Part of a small language model's weights.
Architecture: rotary positions, no biases in attention or MLP, untied embeddings.
Training: 857M tokens, 3269 steps.
MLP neurons of a small language model. Each row is named by its layer, matrix (down: output weights) and neuron, and shows model dimensions 0-127. Each number is 200 + 20 x the weight over its row's rms, rounded and kept within 0 to 999. A neuron's up and down rows have the sign that makes its largest values positive.
Before each neuron's rows, "fires before" lists the tokens most often just after its 100 highest values on Wikipedia text that the model never trained on.

fires before: "0", "-"
L4.down676,174,224,203,200,215,245,211,198,219,184,213,229,214,188,185,219,209,194,209,191,195,179,206,172,196,219,188,206,204,191,214,194,167,190,204,220,243,203,210,225,182,187,197,210,224,196,169,200,196,192,198,238,170,212,166,177,223,149,211,194,193,207,178,188,217,208,182,202,197,190,195,226,199,201,225,188,174,183,170,208,213,237,207,199,176,209,206,158,163,204,222,204,220,184,186,239,188,206,205,189,223,207,221,186,219,221,226,229,200,201,218,164,158,207,195,169,192,193,208,185,219,214,166,215,184,206,233,227

fires before: "\n"
L4.down827,207,202,208,182,174,189,197,206,220,161,202,174,198,212,198,172,179,227,170,187,172,213,206,192,192,223,202,185,198,222,189,199,182,174,255,154,179,192,225,236,206,191,227,182,198,198,186,189,230,180,200,177,200,186,190,217,196,164,200,180,215,214,198,218,221,191,203,183,198,194,202,207,188,205,237,187,216,181,188,202,193,178,218,180,207,193,180,202,211,203,226,211,220,202,213,182,221,223,207,193,228,188,213,195,201,227,203,201,192,203,210,201,176,178,212,196,187,216,182,200,191,201,185,191,211,210,219,185

fires before: "1", ",", "2", "5", "9"
L5.down476,204,202,174,219,171,169,193,230,172,194,193,179,210,214,207,202,197,198,194,194,185,198,191,178,190,199,195,192,195,172,198,201,195,160,228,235,250,191,194,177,196,212,205,206,184,184,219,181,171,219,213,203,212,203,187,189,203,213,165,184,185,201,176,196,195,194,221,184,214,171,180,183,202,205,187,193,191,183,187,230,236,170,222,166,211,181,231,181,210,223,188,171,215,208,203,190,185,197,204,217,160,201,191,193,198,232,199,153,228,206,242,210,241,172,180,203,234,190,197,227,199,214,223,148,218,199,185,194

fires before: "\n"
L5.down499,198,193,190,177,178,215,172,201,180,208,173,204,172,196,183,175,196,191,217,220,212,202,186,217,211,194,208,182,187,212,200,176,205,120,172,177,215,215,172,199,217,220,221,173,192,215,179,165,175,173,216,183,194,225,157,187,195,226,203,184,217,202,178,245,208,195,210,145,166,174,195,196,187,237,201,189,215,182,238,208,161,217,232,207,182,161,205,164,187,214,181,211,219,181,181,243,190,197,215,162,235,199,197,205,207,223,224,210,176,195,192,209,196,193,200,189,180,208,216,188,198,203,196,209,177,161,234,216

fires before: "\n", "-", "===", " a"
L4.down770,184,216,202,219,212,196,201,187,194,177,199,198,225,188,192,192,212,195,201,194,216,207,182,172,213,171,177,198,225,202,207,204,192,190,173,200,210,202,195,164,200,199,197,224,263,222,216,208,190,208,185,212,222,220,187,197,197,168,224,202,195,209,182,175,201,210,195,216,202,202,222,217,210,221,225,216,218,184,186,234,218,206,239,201,158,203,178,206,161,220,202,211,203,182,202,227,213,175,193,196,197,209,174,209,214,196,172,270,202,208,223,204,207,150,224,176,141,183,159,186,179,214,193,208,182,218,203,173

fires before: " ", "-", " a", "incumbent", " an", "|"
L4.down810,247,183,203,203,167,201,235,153,176,203,190,181,228,210,197,219,164,210,218,210,186,211,226,212,210,206,188,198,190,240,225,188,209,206,214,201,199,211,185,209,185,190,224,196,205,228,214,200,216,197,236,186,208,193,192,177,209,210,215,194,217,187,245,195,198,217,186,203,217,189,206,235,198,162,207,201,214,202,183,195,184,199,214,186,207,169,215,192,198,202,199,173,205,189,204,221,207,211,179,175,221,220,203,191,207,170,214,235,186,193,198,209,196,197,208,222,158,196,187,190,199,184,210,197,205,183,201,173

fires before: "\n"
L5.down41,175,180,211,199,175,196,197,176,220,197,208,173,232,212,196,205,226,224,174,210,242,197,167,210,203,201,209,192,187,194,205,196,194,87,190,199,217,181,222,173,169,223,217,188,235,229,167,217,172,222,222,198,204,206,188,166,185,202,206,214,213,193,217,222,190,217,217,131,205,203,219,221,235,198,176,216,177,195,205,189,193,187,169,208,187,213,181,204,191,205,161,185,230,172,213,235,209,207,185,164,196,206,199,175,210,201,180,188,191,201,202,209,180,210,227,225,138,228,228,207,155,224,189,200,197,176,204,186

fires before: "\n"
L5.down694,230,147,219,194,210,203,193,183,209,199,201,225,198,227,179,216,199,157,199,187,195,204,200,210,192,179,192,205,181,213,188,201,202,79,223,156,210,210,233,214,210,175,182,201,201,208,209,221,216,194,180,184,214,203,198,205,185,212,219,184,232,179,218,213,210,202,231,157,216,180,184,206,219,169,224,180,218,196,206,204,193,185,237,186,212,225,214,194,203,222,176,191,181,197,201,202,234,227,187,176,232,199,200,192,201,243,176,199,213,167,184,198,215,183,195,165,164,221,207,174,193,195,187,173,188,174,245,184

fires before: "1", "9", "2", "8"
L4.down824,213,211,168,181,178,208,185,189,221,189,214,199,178,214,210,229,194,219,207,184,201,217,189,189,167,217,214,209,199,197,203,210,200,194,141,190,196,218,186,154,196,206,176,218,221,183,219,218,215,207,240,211,209,187,192,165,235,184,195,223,219,216,167,192,215,177,196,175,192,177,201,230,174,187,200,162,191,210,198,193,189,175,185,190,218,217,197,170,206,207,218,228,183,191,223,192,186,209,188,213,217,199,226,206,216,232,227,213,238,218,183,214,186,216,164,221,181,200,198,187,200,238,213,190,204,212,179,148

fires before: "1", "2", "9"
L4.down99,192,207,230,224,225,211,192,225,180,236,222,220,211,194,200,215,200,210,186,217,208,166,169,214,185,215,185,185,183,183,190,205,202,226,201,160,211,220,178,216,193,220,196,222,205,194,200,199,223,200,176,195,182,182,183,220,181,207,157,167,192,190,203,229,196,196,199,193,225,213,224,194,177,212,197,207,131,208,200,220,169,228,216,204,219,168,195,215,208,212,184,209,203,237,185,211,226,221,193,201,200,201,216,191,204,206,213,195,203,170,222,179,195,229,167,189,182,187,184,180,180,195,201,208,196,195,191,150

fires before: "s", "5"
L5.down186,226,158,225,165,211,215,187,231,175,196,193,220,182,195,207,221,219,208,224,194,216,219,225,218,196,187,192,182,190,187,205,214,201,180,213,222,232,233,194,178,167,206,229,194,190,204,179,173,194,200,217,210,225,220,216,201,192,187,207,205,181,208,231,213,193,156,178,212,229,219,174,209,171,174,213,207,215,204,181,223,185,199,215,186,228,184,217,225,204,224,186,194,218,215,194,183,230,218,228,199,205,156,199,213,214,213,211,200,208,191,202,201,204,168,226,210,175,214,189,218,215,193,202,158,190,164,238,178

fires before: "\n"
L5.down135,225,183,193,193,188,209,181,204,211,215,190,236,190,188,225,193,203,166,187,193,186,189,201,222,233,210,214,196,207,200,201,183,188,111,184,187,188,209,189,207,189,195,185,210,194,186,172,180,193,175,170,153,191,198,197,189,206,161,197,206,160,201,181,193,210,220,220,203,171,172,178,213,204,189,195,182,194,222,186,229,234,216,187,216,184,207,206,220,203,231,203,221,208,199,185,213,212,229,162,163,158,220,256,189,183,200,204,163,184,186,192,203,206,183,209,198,192,171,201,212,183,188,205,194,181,205,223,202

fires before: "0", "2", "1", "9", "8"
L5.down559,208,204,223,186,196,205,195,192,233,167,189,177,194,191,195,180,185,214,214,210,205,205,186,189,191,231,176,203,186,162,192,201,171,202,217,183,194,209,209,191,186,217,192,216,197,236,230,185,205,250,178,208,212,155,199,203,175,199,184,186,196,191,210,228,199,168,183,185,195,202,238,183,197,198,182,179,161,211,202,258,198,186,188,182,220,188,206,180,222,179,186,216,145,185,162,236,216,177,205,162,197,212,161,213,216,192,227,213,171,171,223,215,189,189,191,208,209,196,152,170,196,193,184,215,203,178,186,198

fires before: "1", "2", "9"
L4.down792,193,208,199,217,195,171,196,190,183,220,220,158,222,159,207,215,183,226,236,208,175,228,177,181,205,201,219,176,226,195,170,221,214,180,171,198,182,189,226,220,192,249,202,166,228,218,211,193,208,178,216,224,168,230,213,189,241,197,215,185,202,205,193,211,249,172,206,166,193,190,190,233,183,199,200,201,177,216,196,192,192,195,215,209,196,220,202,174,223,196,206,193,224,240,173,197,232,225,156,194,193,194,216,183,188,188,201,175,206,192,182,232,221,218,179,210,156,215,220,178,170,183,206,213,208,196,220,200

fires before: "0", "1", "4", "2", "5"
L5.down411,209,224,236,235,178,260,191,217,228,216,220,180,207,202,181,213,198,213,207,189,232,155,190,223,211,219,219,161,243,206,197,216,203,171,216,180,209,206,176,184,195,215,165,168,205,213,206,207,202,201,162,201,195,238,205,172,228,187,214,198,192,224,225,160,208,220,207,236,188,197,188,204,204,218,194,198,195,210,182,194,191,254,178,190,222,211,202,223,171,224,186,176,159,208,192,258,192,210,185,185,190,193,212,191,228,220,233,237,213,219,200,206,161,242,226,210,185,209,190,208,206,183,196,182,179,182,221,223

fires before: "0", "1", "2", "7", "9", "5"
L5.down157,205,201,257,210,141,217,171,177,191,185,235,232,196,225,200,168,167,217,222,208,203,205,207,213,174,195,206,218,220,193,229,193,195,219,191,221,221,211,210,205,216,193,217,222,199,234,209,215,201,220,182,197,226,169,195,164,233,184,175,248,201,189,217,202,190,186,193,238,181,229,181,179,194,188,193,185,202,199,221,230,201,199,215,157,200,240,204,179,216,225,200,188,169,216,170,194,205,206,174,169,227,223,197,191,198,212,237,210,174,192,231,229,183,191,179,202,208,205,184,151,208,214,177,214,185,199,186,209

fires before: " ", " −", " Final", "2", "4", "1"
L4.down569,187,220,210,184,249,209,208,202,235,212,232,201,220,159,166,200,181,239,223,212,185,173,184,197,167,168,228,200,222,187,198,187,180,162,225,201,205,193,194,202,205,187,169,199,199,206,178,228,181,189,201,176,193,216,172,184,193,159,201,203,239,169,198,222,202,198,208,187,206,196,186,207,193,180,223,225,162,189,178,202,213,181,227,204,217,196,187,161,164,189,210,201,231,246,202,205,183,172,211,190,172,194,181,217,248,211,163,235,201,179,230,210,210,174,207,198,214,215,202,215,198,220,218,235,197,179,203,216

fires before: "\n"
L5.down617,256,199,182,202,188,225,195,228,187,191,193,164,191,185,219,207,182,204,200,210,187,201,204,195,235,199,218,218,215,223,185,204,194,121,196,212,209,191,176,199,205,190,196,231,223,197,216,179,190,203,213,208,183,206,211,228,236,232,195,209,230,205,199,236,183,227,197,191,191,220,244,165,181,170,182,182,226,184,225,223,193,231,150,195,149,170,182,222,213,193,188,187,215,217,212,197,203,202,198,180,244,190,199,188,228,214,192,250,230,187,202,206,225,218,232,197,181,222,173,190,175,207,204,175,175,193,204,216

fires before: "7", "6", "8", "9", "3", "5"
L4.down488,221,195,207,195,213,154,197,187,252,210,222,206,188,202,209,202,195,201,193,220,191,188,178,163,193,256,214,206,215,165,183,206,214,200,255,188,177,203,205,222,234,201,230,196,196,187,236,227,228,213,211,220,202,210,210,202,158,178,233,208,162,158,209,234,192,172,186,181,206,187,229,204,207,171,213,228,179,184,194,210,230,218,214,153,182,184,187,203,212,220,180,179,190,205,181,224,190,234,159,187,204,171,148,189,213,222,226,236,221,204,225,185,204,208,154,192,189,213,195,174,211,186,179,201,196,180,217,204

fires before: " ", " |", ":"
L4.down209,184,189,201,212,212,191,201,194,225,217,164,165,212,197,194,168,192,234,225,205,247,193,201,179,220,196,210,215,247,179,195,208,201,214,195,188,178,222,232,220,199,197,195,206,204,195,220,234,231,204,189,164,210,203,203,202,190,213,228,197,182,177,197,182,183,180,184,198,211,200,174,225,202,224,176,236,180,200,222,164,167,212,196,176,212,179,205,220,192,197,184,199,193,188,206,176,161,206,243,201,206,183,237,210,186,194,162,193,205,170,201,213,184,191,190,193,223,211,173,185,179,212,175,200,204,189,182,239

fires before: " |", ".", "2", " ", "3", "0"
L5.down151,197,208,203,194,212,159,190,198,205,220,206,198,218,181,245,192,188,196,236,201,165,176,171,195,212,199,179,190,174,240,213,223,192,180,197,188,178,229,216,194,221,184,200,201,160,240,227,199,230,206,189,170,153,180,156,221,174,192,195,170,186,192,216,204,202,191,227,210,204,192,200,216,206,187,206,203,195,211,207,200,149,217,197,190,203,207,185,215,226,183,170,193,181,203,200,175,202,202,229,151,219,188,176,229,177,231,207,170,214,259,161,170,188,198,206,180,198,150,226,189,228,202,202,208,200,237,200,201

fires before: "9", "7", "8", "1", "2"
L4.down402,198,181,223,221,181,204,216,182,188,189,182,210,175,215,174,206,174,172,194,178,210,193,225,238,176,194,180,226,211,200,207,180,176,169,207,168,209,198,212,177,174,155,184,211,201,189,169,190,218,213,226,191,200,208,202,181,176,222,204,232,190,206,187,194,199,176,188,199,207,181,223,223,192,167,218,194,208,179,234,223,198,201,170,196,194,182,201,198,202,193,219,185,171,176,193,185,206,246,248,212,214,187,241,218,220,251,216,230,212,198,182,217,240,214,235,200,178,205,200,226,188,219,189,185,222,222,199,179

fires before: "\n"
L5.down735,200,206,186,212,181,203,223,195,210,213,186,210,196,175,180,217,213,193,210,190,210,194,167,203,184,202,189,193,206,187,182,221,192,95,201,203,193,201,191,200,160,182,190,204,256,212,181,195,198,190,190,188,203,199,228,206,196,184,187,203,194,176,199,197,215,164,192,185,171,193,192,187,215,208,199,204,183,188,192,193,199,204,225,204,183,203,194,204,204,187,212,207,207,206,192,203,204,193,217,216,245,209,211,200,215,161,190,228,223,205,214,194,214,241,223,182,162,216,207,168,201,196,197,215,160,156,207,164

fires before: " |", "0", "1", "3", "2", "5"
L4.down451,203,203,217,201,216,193,207,214,190,191,209,196,191,211,228,200,215,186,178,182,164,198,190,218,235,172,216,216,193,171,220,206,197,143,206,166,227,230,185,248,185,228,213,210,228,214,183,188,147,174,204,213,237,192,205,177,235,204,236,187,216,175,207,211,203,189,157,186,198,196,187,192,233,191,196,231,181,202,229,202,180,205,199,192,199,185,185,224,220,211,187,138,212,213,228,219,184,198,217,194,199,185,210,217,230,178,225,192,222,189,197,207,179,215,200,224,213,175,194,183,225,201,211,211,206,159,229,166

fires before: "\n"
L5.down146,186,188,167,205,175,186,170,231,214,208,210,186,205,184,162,219,171,212,204,216,211,201,191,165,241,172,214,193,179,203,230,206,183,105,218,167,220,180,208,176,203,198,210,200,246,161,193,186,212,188,169,175,209,208,214,229,195,213,218,212,199,193,217,172,200,226,169,214,216,215,213,195,198,213,216,170,204,192,232,216,202,182,195,187,194,228,185,171,227,225,180,164,237,191,238,213,173,199,190,193,221,210,185,213,231,178,189,196,179,148,197,213,195,208,205,179,157,213,204,207,200,228,204,175,196,192,190,200

fires before: "1", "2", "3", "5", "year"
L4.down813,200,202,213,205,226,217,164,188,181,198,204,186,188,211,167,203,189,184,237,209,203,191,198,231,210,165,185,240,228,184,226,206,198,202,233,179,188,213,210,217,214,191,225,230,200,186,202,192,224,201,203,193,196,184,197,197,219,196,199,229,199,211,225,232,226,187,200,204,186,204,189,196,191,254,224,187,213,219,205,234,186,194,216,181,191,188,168,229,179,207,228,151,198,160,222,215,190,196,222,223,187,243,201,184,196,194,191,209,174,211,182,191,187,182,197,196,193,187,182,228,192,192,235,173,196,218,183,205

fires before: "\n"
L5.down635,191,188,151,191,160,195,202,197,237,212,202,205,198,207,178,205,221,208,186,229,214,215,180,219,195,229,209,214,181,212,225,161,162,103,210,196,205,207,219,229,188,210,225,208,255,192,213,190,215,231,174,209,215,190,186,199,207,214,219,196,181,173,261,211,227,221,226,184,190,180,213,245,190,182,208,199,188,199,177,206,188,219,213,229,162,215,231,210,205,216,222,206,229,189,203,210,216,184,202,179,224,202,189,209,215,180,210,194,226,196,185,195,177,200,239,228,142,222,173,206,204,230,178,196,199,178,164,171

fires before: "–", ":", "0", "-", "2", "1"
L5.down514,185,196,185,185,231,199,174,201,193,209,220,216,215,214,199,205,184,172,209,207,201,219,231,169,189,206,219,176,207,221,179,226,191,189,164,244,177,202,211,257,206,193,152,206,186,209,209,218,210,182,198,202,176,201,178,188,197,217,237,206,195,210,175,214,191,184,188,190,190,188,215,212,213,210,195,224,223,203,193,213,159,190,207,152,209,160,206,244,205,181,197,206,209,176,208,237,208,192,215,190,224,189,191,207,207,200,235,181,179,180,226,205,202,196,161,209,208,185,195,202,170,177,175,199,221,202,173,224

fires before: "–", "1", "0", "2", "-", "3"
L5.down631,189,189,218,219,172,200,180,185,231,207,226,205,199,205,242,220,228,224,199,160,197,182,168,166,178,191,208,183,195,188,163,231,219,261,208,196,187,214,197,195,229,199,188,214,195,207,224,223,200,207,224,214,178,169,203,161,217,224,204,216,229,198,200,224,248,181,219,195,167,182,220,220,164,233,179,179,189,199,153,211,187,231,185,178,219,216,187,214,177,205,209,185,188,202,211,223,209,201,216,180,230,211,182,188,193,235,182,169,221,191,212,207,180,172,178,211,189,176,194,170,164,195,205,241,177,197,196,221

fires before: "2", "1"
L4.down822,180,194,219,203,205,201,188,201,169,216,172,235,216,174,227,195,178,220,207,213,187,214,194,217,192,177,220,202,159,206,186,204,212,168,154,188,185,201,211,175,190,204,197,242,199,210,206,212,192,178,200,194,195,192,209,182,187,161,186,203,161,213,214,200,225,194,200,185,197,212,203,220,184,192,196,196,177,203,212,208,182,188,190,207,179,231,219,170,231,220,140,206,204,230,196,203,228,190,220,192,200,236,225,215,206,206,203,173,208,189,199,203,190,193,195,249,168,223,213,212,193,219,215,181,187,212,189,210

fires before: "W", "2", "5", "E", "1", "0"
L4.down816,204,196,189,195,223,177,199,189,198,200,223,193,229,217,158,185,190,185,182,231,199,186,206,202,185,190,199,184,215,171,183,237,192,146,201,222,265,193,196,169,198,206,222,189,201,196,204,182,191,221,249,162,199,181,267,159,230,194,204,230,211,182,204,220,210,199,221,232,231,166,191,192,213,175,192,220,212,220,196,185,184,202,233,212,214,190,201,217,171,228,196,186,228,209,196,221,205,204,215,207,185,192,234,209,183,168,217,217,169,181,196,167,201,197,183,212,231,237,202,188,193,184,176,214,202,210,216,188

fires before: "1", "0", "2"
L5.down71,190,211,175,214,163,190,165,162,256,225,234,211,233,172,225,206,199,215,171,180,204,196,198,202,200,198,242,177,203,195,178,199,190,201,220,208,169,201,204,214,163,208,203,206,235,216,173,180,185,235,189,215,215,168,199,185,176,182,200,216,224,193,203,209,234,198,216,195,207,192,193,185,230,206,216,214,167,208,185,198,210,208,220,201,212,239,177,189,214,202,206,158,224,205,231,211,182,216,215,163,204,187,194,158,193,154,210,151,225,212,190,205,189,213,208,209,210,193,206,167,183,218,165,165,187,184,211,243

fires before: " ", "0", "5", "6", "7", "8"
L5.down483,156,222,187,198,193,158,181,222,194,193,178,181,198,187,163,200,165,206,211,239,226,209,186,187,217,191,215,210,205,169,205,211,216,204,218,217,209,197,169,228,193,184,216,199,213,190,166,206,189,247,207,220,201,188,205,171,194,211,221,200,216,216,198,193,176,178,210,205,198,191,228,214,186,211,223,208,196,226,202,242,212,206,181,186,202,189,177,224,184,174,222,202,228,189,205,219,218,170,198,201,209,197,202,208,198,206,187,202,188,201,235,206,228,173,187,222,210,214,199,182,211,240,191,246,163,168,183,213

fires before: "\n", " the", "3"
L5.down540,189,188,192,197,204,199,196,207,229,192,177,196,195,193,208,208,192,185,239,162,210,202,222,205,169,236,197,196,212,200,212,222,197,139,193,172,178,199,199,199,174,210,218,175,191,207,215,197,195,210,224,138,181,210,210,197,155,198,177,184,193,186,155,229,217,209,210,189,175,208,217,190,205,168,230,191,225,187,208,215,212,186,191,190,197,184,170,210,207,210,187,210,193,210,192,210,199,171,236,186,193,189,175,187,196,194,187,182,189,185,221,208,185,188,179,188,203,223,191,197,234,183,180,186,175,189,205,204

fires before: "0", "8", "4", "1", "2", "6"
L5.down655,237,197,232,223,213,184,185,184,222,220,196,180,172,240,216,182,229,205,217,182,258,228,186,260,178,200,202,187,233,217,204,231,217,167,205,149,210,188,192,178,193,219,196,202,207,229,179,208,196,201,166,200,186,173,205,160,212,253,178,215,240,199,210,199,192,183,197,186,201,208,194,166,215,167,201,227,181,221,184,204,212,186,146,204,200,195,185,184,202,198,182,163,209,192,207,182,177,205,174,203,199,219,234,232,222,233,175,207,203,186,195,189,226,204,182,202,185,196,203,192,203,219,204,199,203,207,201,160

fires before: " ", ")"
L4.down485,220,173,204,146,202,180,201,204,217,231,234,201,214,191,209,181,206,206,179,243,196,177,212,174,197,189,192,205,207,195,199,207,178,180,245,182,202,179,202,225,214,177,180,216,176,144,233,221,190,217,199,196,196,176,211,209,187,178,243,199,234,190,184,197,153,165,199,188,207,222,164,260,211,226,206,217,223,203,186,186,172,190,180,189,199,206,217,186,208,179,190,198,213,200,185,206,216,172,216,242,189,191,223,200,216,202,212,219,195,207,198,199,207,202,197,214,215,209,215,177,172,231,181,198,194,202,206,218

fires before: "\n", " "
L5.down45,234,180,235,183,179,221,224,169,186,204,190,205,170,190,212,229,206,226,172,174,205,214,183,201,235,224,239,198,209,198,191,195,166,121,238,195,168,223,222,214,242,193,226,212,216,203,177,212,206,210,225,221,189,180,191,167,220,230,222,226,225,207,230,225,208,223,204,217,179,192,196,248,230,198,193,172,206,215,183,201,214,215,205,196,195,162,196,206,187,197,189,178,186,165,229,148,219,223,206,197,232,209,195,183,198,195,203,216,214,178,190,203,214,196,211,205,199,212,198,221,200,217,217,191,179,167,194,200

fires before: "\n", ","
L4.down371,211,192,175,194,167,210,225,192,207,205,184,200,202,194,194,178,223,216,200,221,198,210,238,199,186,184,196,184,211,168,184,209,210,104,229,190,213,201,185,219,209,200,212,166,242,200,165,178,196,192,178,168,176,210,197,154,188,197,168,184,198,166,186,205,209,206,144,177,188,188,168,187,185,212,209,187,198,222,164,180,207,194,226,215,193,192,197,192,200,210,181,228,183,196,184,235,194,189,194,150,220,186,234,190,178,215,184,206,190,206,178,198,195,168,204,215,173,223,202,181,197,151,188,182,200,226,209,216

fires before: " |", "0", ".", "8", ";"
L4.down288,195,211,213,180,199,198,190,193,199,178,194,197,180,211,216,212,213,212,202,199,206,183,189,209,191,169,190,213,209,221,214,219,164,187,211,158,223,235,223,202,152,219,176,180,245,183,205,183,191,200,218,200,191,223,202,211,234,173,203,203,211,199,198,188,200,194,187,192,200,219,200,209,231,205,250,188,188,227,203,185,198,174,205,204,172,202,210,203,185,196,213,206,199,187,224,212,207,192,223,216,228,200,212,198,212,213,176,191,204,217,154,188,187,215,181,223,208,210,214,175,196,207,170,177,209,191,194,205

fires before: "0", "2", "4", "1", "3", "9"
L4.down343,187,188,254,193,205,169,176,158,217,199,217,191,216,195,219,211,217,201,206,158,253,199,176,240,212,200,237,160,187,198,205,185,203,163,222,203,218,215,225,217,199,249,212,186,190,181,205,204,157,200,195,194,220,190,192,199,206,195,202,252,223,179,200,194,159,196,249,205,213,203,207,177,198,174,161,220,199,231,190,219,187,232,172,208,191,197,213,203,156,232,222,202,184,201,232,199,210,204,240,220,211,212,199,219,198,196,208,230,187,187,246,158,191,190,195,215,198,221,197,193,180,237,175,206,216,183,164,210

fires before: "0", "1", " |", " ", "2", "4"
L4.down303,226,217,193,215,214,194,218,223,173,201,202,201,168,202,169,231,192,207,241,200,182,180,195,222,170,227,193,168,187,191,204,172,201,186,196,188,216,169,199,201,204,207,198,210,191,214,193,200,205,215,209,172,187,174,185,211,217,166,207,224,240,220,225,188,212,199,202,210,197,190,211,220,200,193,211,181,188,167,162,217,200,187,184,209,178,200,214,210,203,176,210,205,185,169,233,162,225,198,220,222,182,215,164,194,198,184,205,197,209,186,202,190,185,231,200,182,223,198,193,197,206,234,223,178,187,200,181,204

fires before: "2", "1", "0", "6", "8", "9"
L4.down735,215,199,224,223,221,180,195,215,174,185,196,189,213,208,216,184,158,181,212,195,201,172,190,201,217,226,184,184,203,186,200,170,194,223,176,198,175,198,192,191,191,189,176,237,219,208,214,214,207,199,207,200,184,193,185,205,167,182,185,160,157,224,188,245,156,213,189,206,204,196,159,223,180,180,214,216,198,190,193,239,221,216,158,213,233,207,192,195,214,199,214,198,176,220,209,212,193,207,222,170,221,179,193,207,196,204,202,169,197,181,169,216,202,180,172,218,183,208,193,169,196,231,206,177,208,250,195,228

fires before: " ", " |", "2", "1", "m"
L4.down70,172,195,204,196,173,198,186,208,155,214,226,189,218,192,206,183,202,189,223,195,201,194,208,196,189,223,211,247,181,190,181,197,170,186,213,210,196,214,203,217,186,191,242,180,221,181,217,204,227,200,205,190,219,190,207,198,186,188,204,228,210,171,271,164,201,189,215,222,198,214,182,226,194,206,229,176,162,206,212,198,209,163,151,203,186,172,217,214,206,222,186,175,188,197,204,165,184,181,194,205,198,206,205,208,204,220,194,230,193,192,215,222,206,210,208,190,165,193,185,188,254,230,201,178,203,157,196,209

fires before: " |", "0", "\n", "1", "2", " "
L4.down73,193,209,200,189,170,183,196,191,219,159,203,230,189,190,198,219,165,164,215,214,213,190,211,217,211,209,207,243,228,182,183,186,225,214,209,166,200,242,190,220,251,211,176,239,178,196,200,176,203,200,198,206,188,194,187,185,216,218,147,183,169,187,205,205,172,176,202,221,175,186,182,187,196,198,206,190,187,186,192,195,175,216,183,206,225,204,205,184,263,202,206,186,199,220,209,194,197,197,218,163,175,185,171,175,212,180,180,221,204,220,225,215,236,205,183,180,169,214,210,193,210,202,202,180,180,249,236,189

fires before: "2", "1", "6", "3"
L5.down5,162,180,223,214,182,217,197,217,161,189,196,189,179,221,211,195,217,192,192,220,215,187,215,192,200,195,202,210,223,193,221,196,180,159,205,196,219,206,191,167,201,169,233,233,212,202,186,195,254,203,158,187,187,206,176,190,171,234,219,184,216,193,188,198,225,216,191,164,185,215,221,169,212,202,200,192,206,175,180,254,199,181,195,174,234,202,223,249,168,238,176,159,176,209,186,182,176,176,216,240,186,235,191,206,217,210,183,204,197,191,195,172,192,171,212,186,182,198,194,176,192,207,211,154,192,218,173,212

fires before: " |", "0", "2", ":", "1"
L4.down345,208,214,180,185,207,191,200,201,188,186,195,173,164,200,183,178,191,184,257,184,187,205,200,215,213,202,186,160,196,172,179,195,214,230,178,235,198,183,229,221,185,230,229,202,179,191,141,186,190,192,184,186,187,208,207,182,175,190,192,190,173,220,221,197,220,203,198,192,195,211,174,210,178,215,206,199,201,175,168,189,200,208,216,213,179,208,218,205,203,181,169,190,205,187,211,203,232,168,185,232,207,192,179,237,208,208,189,171,207,209,218,189,190,200,168,256,252,192,203,190,216,184,192,216,211,181,213,204

fires before: "\n", "-"
L4.down450,195,199,228,194,201,177,203,221,195,221,206,206,219,217,191,244,216,187,215,189,191,179,190,193,192,192,194,214,205,200,198,196,222,252,178,206,244,215,190,223,169,194,188,199,233,213,206,199,208,206,208,217,208,195,211,196,174,192,213,181,222,207,184,170,173,172,164,213,194,225,207,182,215,207,226,196,223,205,188,203,213,228,193,216,183,216,201,209,204,222,192,203,185,213,186,239,191,166,210,198,205,225,183,199,214,169,197,311,227,179,209,190,230,176,224,186,209,157,182,196,198,171,180,169,169,145,220,215